Part of a small language model's weights.
Size: 15 layers, MLP 832 SwiGLU, vocabulary 8192.
MLP neurons of a small language model. Each row is named by its layer, matrix (gate and up: input weights) and neuron, and shows model dimensions 176-431. Each number is 500 + 25 x the weight over its row's rms, rounded and kept within 0 to 999. Numbers have three digits each. A neuron's up and down rows have the sign that makes its largest values positive.
Before each neuron's rows, "fires in" lists the words (lower case) most often at its 100 highest values on Wikipedia text that the model never trained on; "fires on" lists the tokens most often at its 100 highest values on Wikipedia text that the model never trained on.

fires in: "highway", "mi", "road", "street", "us", "route"
fires on: " mi", " Highway", " highway", "way", " Street"
L2.gate283:509542464468498507519500483452466517507503509543495525463498460534498453488489506497503501497499533528525513526490524457500518491469471448484466533513542494476492557502496489483516523514520511490518463537524508519503480535513491505482478473494496528496466491539524476498463492542491482464512546480530506509501497512514494461502513499550425488510487448507449487487492537496503491490435504472462499520534500530492472521475518467462527494489460524492527512482487497505488534457448490500501482462467471486491479505522527520533493480547507466513497538523522510537512474526494553488524492498511497485453508522507515514500557520508480485472512489521494503484459494462507507513511522499535477480488509489500500513495464512502494513486486484537495526501505551493504516495458479
L2.up283:503516478478521507499516536511482522506461480523495512473496490515516450470466544508494475517506525492515553490541451451517488511524524543493457545523492481504533492485523513486530559497507537500468479490508517468524526519517451517549484521466493505514527471454493509553528496499542471480488523483494485463527508495488520465515510551520441459497486488436487476501516521516494528498454511525443462471467491547436500512504490461498473466487516494520483471526521480507508496528494478482519529503517516486547529536485477488466483495499530454471544470498513509511502522505523547493523473485462507523469519453506527489489548495472521512536535516532555500467469487492473502530495539481543470510467494483550464463516511517524453477554460489482500491478508537506505504517520504

fires in: "began", "started", "continue", "continued", "begin", "start"
fires on: " began", "gin", " continue", " started", " continued", " start"
L3.gate323:461478491493503458504490521496516466517523508449492463468506471521471472551548482524518501493510488467499494507474491504469523480523504518526453483510497512479503498456557515505502521518498535523532546477536465542485535486455523510500490490505464490471552487467475479535433497517529461538474504510488515521534518491496513511510514475509516500545524484474461482526541493507495500471485559517473521503519521506490474472495461506535478518512515511502558458474445534526514457510491495470524495473489491481460478490435444537514534455507480489482455475523484479450526530496508455522487518500520468479506514545497478527468487504499435502469521494510522508480475488469484500542532516517468526487515494493509489475500511511479525502457511542437485485472534515528482500472525500
L3.up323:504544485504535521479473550469459528490507492515515462500467497508525513537501503520482475486486508496489481516515487502432483499519469502478508518495478517500543464520464499510490494520491540479522521499469461495514516513516544513489445471515485513513476450488511526517488493511503484520478516493497552530491529475510492442509522482547504509533547490503493482511573492529536498500473481510476492475488512507525540489461492489499534515482515482476502497475476518528485519479525467486513480491510454543494516463492487498498547472479514446534502483512494471486508493485514486480489539588496480466519483465505490485463534453518498490493496501520473574442484521498520497483479544509506542480522456503486507467551513514474505530477474487489475490503462534482524508502515515

fires in: "in", "during", "conduct", "attempts"
fires on: " in", " conduct", " during", " attempt", " attend", "s"
L6.gate487:525498452487521519505523463534505528485494557517479517496473481496491517508544485504500523481533522505482494495468480490530493508460532498525496512503486550479500491492459510502495520502459487486560532508508538473469497514475486459516527460465463485495507524473482527432489521464473499504486474551521553508518462456493525498501485498456513522517472509499522471491490508493549498486476506507489481504520486510535471482497515511500513506510514505529519487521477524517483457475527505484470497546483503505522481514526524504402498501518499489449447490520479527502480454495515500490522503523507508524524531494466508473501500492534493503531496489519502500512483484516475491501512458516462496505480527490474502487467567545509503494476451510504483522488490544475495436505552488
L6.up487:521503501503517525510506495457504500470486490467471522487483478487472458506517510496544531511476516498533513481517493526521506523521475519521499519440481547517467501501518467516500525495487470533503503553505551497536519495468535513507522483506486504522538506488537538486494470454508479445504485501541531545515560478506493537466503495474479508528462493468517514530486501447511526486510543473527489520520527461546459468437501515490526461504498518506496526493472505484508506487549477566468448544471493510499437512557494450510536538495501526509526516512447521498474497466479477502530504512556556524513479461501493525512537540522475506473518468515529494509500497525528487518541533438526461471499485521528507523504524487522454510533487519484496498508526524496543471487502465

fires in: "there", "bethune", "here", "theory"
fires on: " there", " There", "th", "s", "There", "re"
L2.gate223:508496479505529521450517503489490489475482496489483559469479494518493519460476477506490524521517498499475485509504478525506485487494563487494514511451523457485525534528519498539558517495532497484525471453512491445482496546492488533504506453508519540550474526510488505514530480498486485491448558524495480513516501519524501478490513507542527494502530482489502504454489449485537483524490513520533497460505463499496484501498471494496572492509472518469489503512525466490472475541472482484525523515486490519502488478511505463494499502542459533502486534550514499500544479516476459494474469474489479497491498507494481569540480451482509514508530500523437534482460509490529517480511502440518508508544518507556472535522473488472537516510509524521484509540482504536502493526514500
L2.up223:483485523499447526503498517488507504517510503506476519486543503513502511484565519490500514594515509512493472472473497479478503532495521496483510478506490493517445526495536503534504514471501494534485488475517540515469482487501527527514488475472511478462501531469493508496503529468539477508483477517508505552513524513543467449525496544502504480504513491513476519495483483468470520498507518535475513485468480472488547502471490527545589472518516483502502530488526523493441484521498446496498512501469495459502490474474528492469466492514536513522510472567480497500539499498462478515494479449500500477482489511517474541516483478523487481486522519504499521499522523473555504485472474489500488524527511491529468484474432473483529551510527446520534532533517512477487497470509454

fires in: "there", "who", "offer"
fires on: " there", " There", " who", "fer", "There"
L4.gate158:515474515514510503447497483514530486494502488511467534484487540503506491547513527457518499492483487506522499510487528519507506522466507471485475530451515458495525484468551498478534500467478517561473535463543497466506486483524539517487523463472486504501545425504499500503565553542496484532499499517485499541500539518484491514507460471498484520513504500514463567512514478518436487538518571523486511485490479478520523502543451505461509516497501542456500482480495513503513440507519494503514531493522481509479529499514516495477525492511458473502533474504497498480544468500532462455454445513473483467566459481502522505528488457516515468487487525533493475495497474529501531493479535490446459518505474473514508505513501491480477529489488519542495500554538528476496533491524488
L4.up158:525494517523505509510495500492476440476498462528475482494499533503488501498471488530502508533530539487520514508488499506519513524463526491507459488477472487512511532542499537477535452458493497522459460460487494497474524547524428482486517530527490547516502554504490506495445507471438474524485501506542484487506470530507522498516503496488536541520477498516506491520486469524493514502522501484481480531494478460486477525527487533511489492476479550514478544515490497486439444461510440458509496538497540515516536465495540529499518499479493459501486495475492499492513461481532485526483529462497501474553456462499487481544503458508501489489498476508457460466527524479491452516479477488511521487503496462441517474496523505452520536482502514524575551495509514491485534498521508

fires in: "not", "from", "them", "users", "itself"
fires on: " not", " from", "us", " Not", " them", " itself"
L6.gate236:514450474479542497479503518469477457511511508479551471486509474528489507484470490531539493493513519490495518498511528451519501483481504484520514511505481517488496444522502531543480515502507498500515444510485449516518508534511506520492486540499503527502490515502535448489484498504493485478488542481527566505514502482502481513503487506497519488473507486489478501478500486509538483537476510482503484501505509506511491532490470513489479470552511499543477511464515555513479512513491554526500463474459506535498531504547494476507476537533477517482477466493504469513471453500526465482455481488530482491462543569477467490515486520479473500474475505496547470466495486537521480489561520486461523517509496527523502497533513531512490553508480489500522531510505510511529557493437480
L6.up236:490475498505504521519482503509504490479502481504522480490534503526519507514475488491494484488485518489471516493490525453532501564464472491523476486479495511517484464457451485510530506454502496521542445490511503462494509511489517487510479509498474497497486481494511488496493498501508501489518460532483495511497467492534534531504512494468521500493543487515506507487499485500520521497515547523485529542494550471479486486468492503497531486506485479498497524518466459512548474497501510528445484494497514497517517498509486491491478496541502493456465521502542565492482468516520480483539501521418500469528518524481525513490486469527543478541474459449496506504475485487483479459467520493468492526487504502515494546463477472489523522490514527557478509519531474489465470485528550

fires in: "his", "her", "a", "an", "one"
fires on: " his", " her", " a", " an", " one"
L2.gate487:517486506473539500498535542506496507461526449467509516526520530502516523510490507540535520524515467496478505471474536460522537492513468546506510482507468514504479525508464534473493538523522532519487498535496514541427509556477500457489501536457479468498546504509561526518453509490545506532484518440489547531488490469521513518472451500495513501480540479558496534538471495480515516532465490517518495498496493495533522504493506494482560496471488506547500527468496463503505494503540497476538477533458489512543521522494461544505502488485492490512504512544501548512475530483476491518495531475473516467497474491513477566511512493502538504540526455483495571504515485444484480479465420484506519484527505478495470456504528510513499498473487475517517546515485493478453517456496492
L2.up487:489476507494520461477506490521519470498487473523503541475490486526519508510435491510536494497503480494475459500471536497513510516500493529453515522528471486507491519480482502497479529524558526502499493493454514485494478505476472481504495503497514505547523502487519495490513544521513464507501472500501531546483507473515487511516477509575473522507530543543506489475514487472483555523475493545527504493517516497505507520509471513503473514475480532507531479447527481474485527516526510472533490539525493535514518507534509516519541560545513522460499480521499526535486503486497464529532560515511530512474497477504502516497483482539483582513500447504509537482487516482510514482458472498478536523492483513516501503489450545465466499513476517496534439467562517486497501494523464

fires in: "a", "an", "one"
fires on: " a", " an", " one"
L4.gate64:527472483489524453492527528592496508490501483452532501493530469489503541549471491458509496472539515485524464509501526467528482464503452489477499525526487478504511488468514533491463503489501511498508533507501517489497467485501478479533492500445499487503496516548509502448535502502490522506494566518468530504513532497489486490494489499491518514533513479465512476482474513570510546473490485548504532505549467496504510479486517523499498510507501487440504514478549549505544511477484547461493529481514465491511491527464504496474496501470499493522488496483510529500530481439508499530489526491527503504483468543513493489466489490522487529492493464509520467520556468565449482523450482518506538508547511489501501462503542502483516528487517498522447493442513493511493537495491482
L4.up64:495485489503512523511489520514500491510521492442476485501521458532511467498497483479490452494463527529505485493504449492520547476541473529490520501519505462513535498523483503500511502535485532470465547486516521521526470505498485518485487540471531516542554482509462519536469515524528467554485454521485465502518527500491469462483525505500479550489514518535446515495461512522475527529519472547540507468484517479489470509475493477476504493505516519487492511481556492481461541528473495518531498543462498513512572481498481483524482497483550488548528517486531488489480513487489518495538519507545562530511458493514528472487515493508475485503492505451520496490533528491443500501464467548503518489460489489491515526478494534474520515467505494505493520533468510502528473508505484

fires in: "early", "like", "late", "around", "than"
fires on: " like", " early", "Early", " late", " around"
L2.gate640:555468529504470470507490492500531511501513500471469448488507502492483499472522473487484505497477475472498462474500487503521496466530498521512492505527499516513468521507422487505523512497477502511458518497474558477498505468485487523547482467474477467436479472511478520470485533498494471488466473476505504505509492525508532517522536536490496442522508475477519473489478529518487460534521523510558501479527511513480553486489512511530500528513477530524495492531495498495498484527477486524516512534543500509502532569468480489494524554535499512489494489532465533484509497473473518502545521480501519514470513519454440528463446511428494504497517453509532506510505477508503528502512527476495527484520530478517519513518464536485467472493443507485440525529500513538471453501538467
L2.up640:484538475499460517509485474524490516518492496560518520473498513506487503519454512492511482541486506489490480532496469499497495532505518522512534462498493477511494498496454481469480488483516541471512484493532450499470487516493495490500468448479500533510478496513568490474519511520488486499494488516497530492489544459496476499472476512519525500498504461518536539506465513523460441491484455512521477517515510507460513548518525535484529497532545476520518537508545505491476522482485512493482488505533519498527532495518499495562478494485504466519518513487539498496493519534556482528483520508474511502528513522473541509496481489483506497525506467533450481446464485499516554505478468501513517524497544502512500532503445514535517519518491504513511473489472504538534502483471506

fires in: "did", "do", "conduct", "in", "does", "doing"
fires on: " do", " did", " conduct", " does", " in", " Do"
L2.gate390:496524454517500544505535493514533485551529462535529497520483480487528497536536519493544504539526534485468455445522482475469486470512542482482485507500490499484492544498488491574469483519495496523498522461502476470523520473540492443406483466488501500486470518493499485477504517480499517485530461511471468503469489473467522455472489509536482499502472494528545462482489533475499527476493530522494532455487526526468471486500470508513498532489496514513474496516510517470518523499498521501481478538499487489482514480522497520458478475519483460496518490513517540511504520481496507511469482531501500589495472517494465487476507485500492506496550469566495501499535498515513550504494473518520506485477526519506485482486509496458509515508483544446525482500491506506518485490482502
L2.up390:544519487491507489501480502520541494552488496486514471497464489526543493550504458483522516511511497506517506486541468495482529493514544468483488543476523554504533526457503571496459489503504533547570516506509487464505511496513472511486490487461482546485481551505551459478480541489512532534535462532520500524459577485479499526488506523524472496501492523488513550470488498475535488486529511552509509474510536494506522456485454550483526536541487481490489513490476509454510536503488514494522499534547505519500507506483527529488497519502476488507504497528487503485500524506534519487484513485537512521496513486496485488504520476516474520525536487510530470453522467498489494469536494448488487480496504494474468487488515489504495522489474510499504504509483478469467495489457487

fires in: "career", "life", "motion"
fires on: " career", " life", "Career", "d", "tion"
L2.gate166:531500488495537450506503500493468505457481491531514474489498521485520509528493515510538477458472535486485468512508481489465493497543533514490507512477504460496502517504497505459570504506463474485452520480454499495502467497516489498492465498466507509516482531490495488488566464506502448490484501503525507476492517471515425438470528511500493483526509480507520473503525477481536462506476540451467507454503518491530504471505479507513524494504486475518499496551545535474518531569501487489466516512495485491484513524477526498483475491515531542474467468507482517491467502505475436482497467511546503483539497502459515479495523513531512532521499535509554502488495487489503513512517487481514487483471509530468457488457465561522482510496456533532505490530492489501513497433487528
L2.up166:528458487500488478476440482513525507496518521504530488509506535468508518523503490505562500508534442495528521493479489489464457474528487532486540489499496519479454501506486519506478475508476540504515546480523454480473541489479496536489486525490518503478506495456522508482545489497525473482471524455509531505485475461489506538521527497481488533460479486530496499458467540489490477531529510483500490488462505488506497482518451527486516487529467502471530509514526523484479513453508524509513478505496492443537478465477482523527477489490486477511470508519488480528519519461511456515475483509516546478547501528497475470503512516535517518523511517518555516485466507492461525511488483491468519504466480501496550463497502534492529521505520510496524499494490457520486492517517462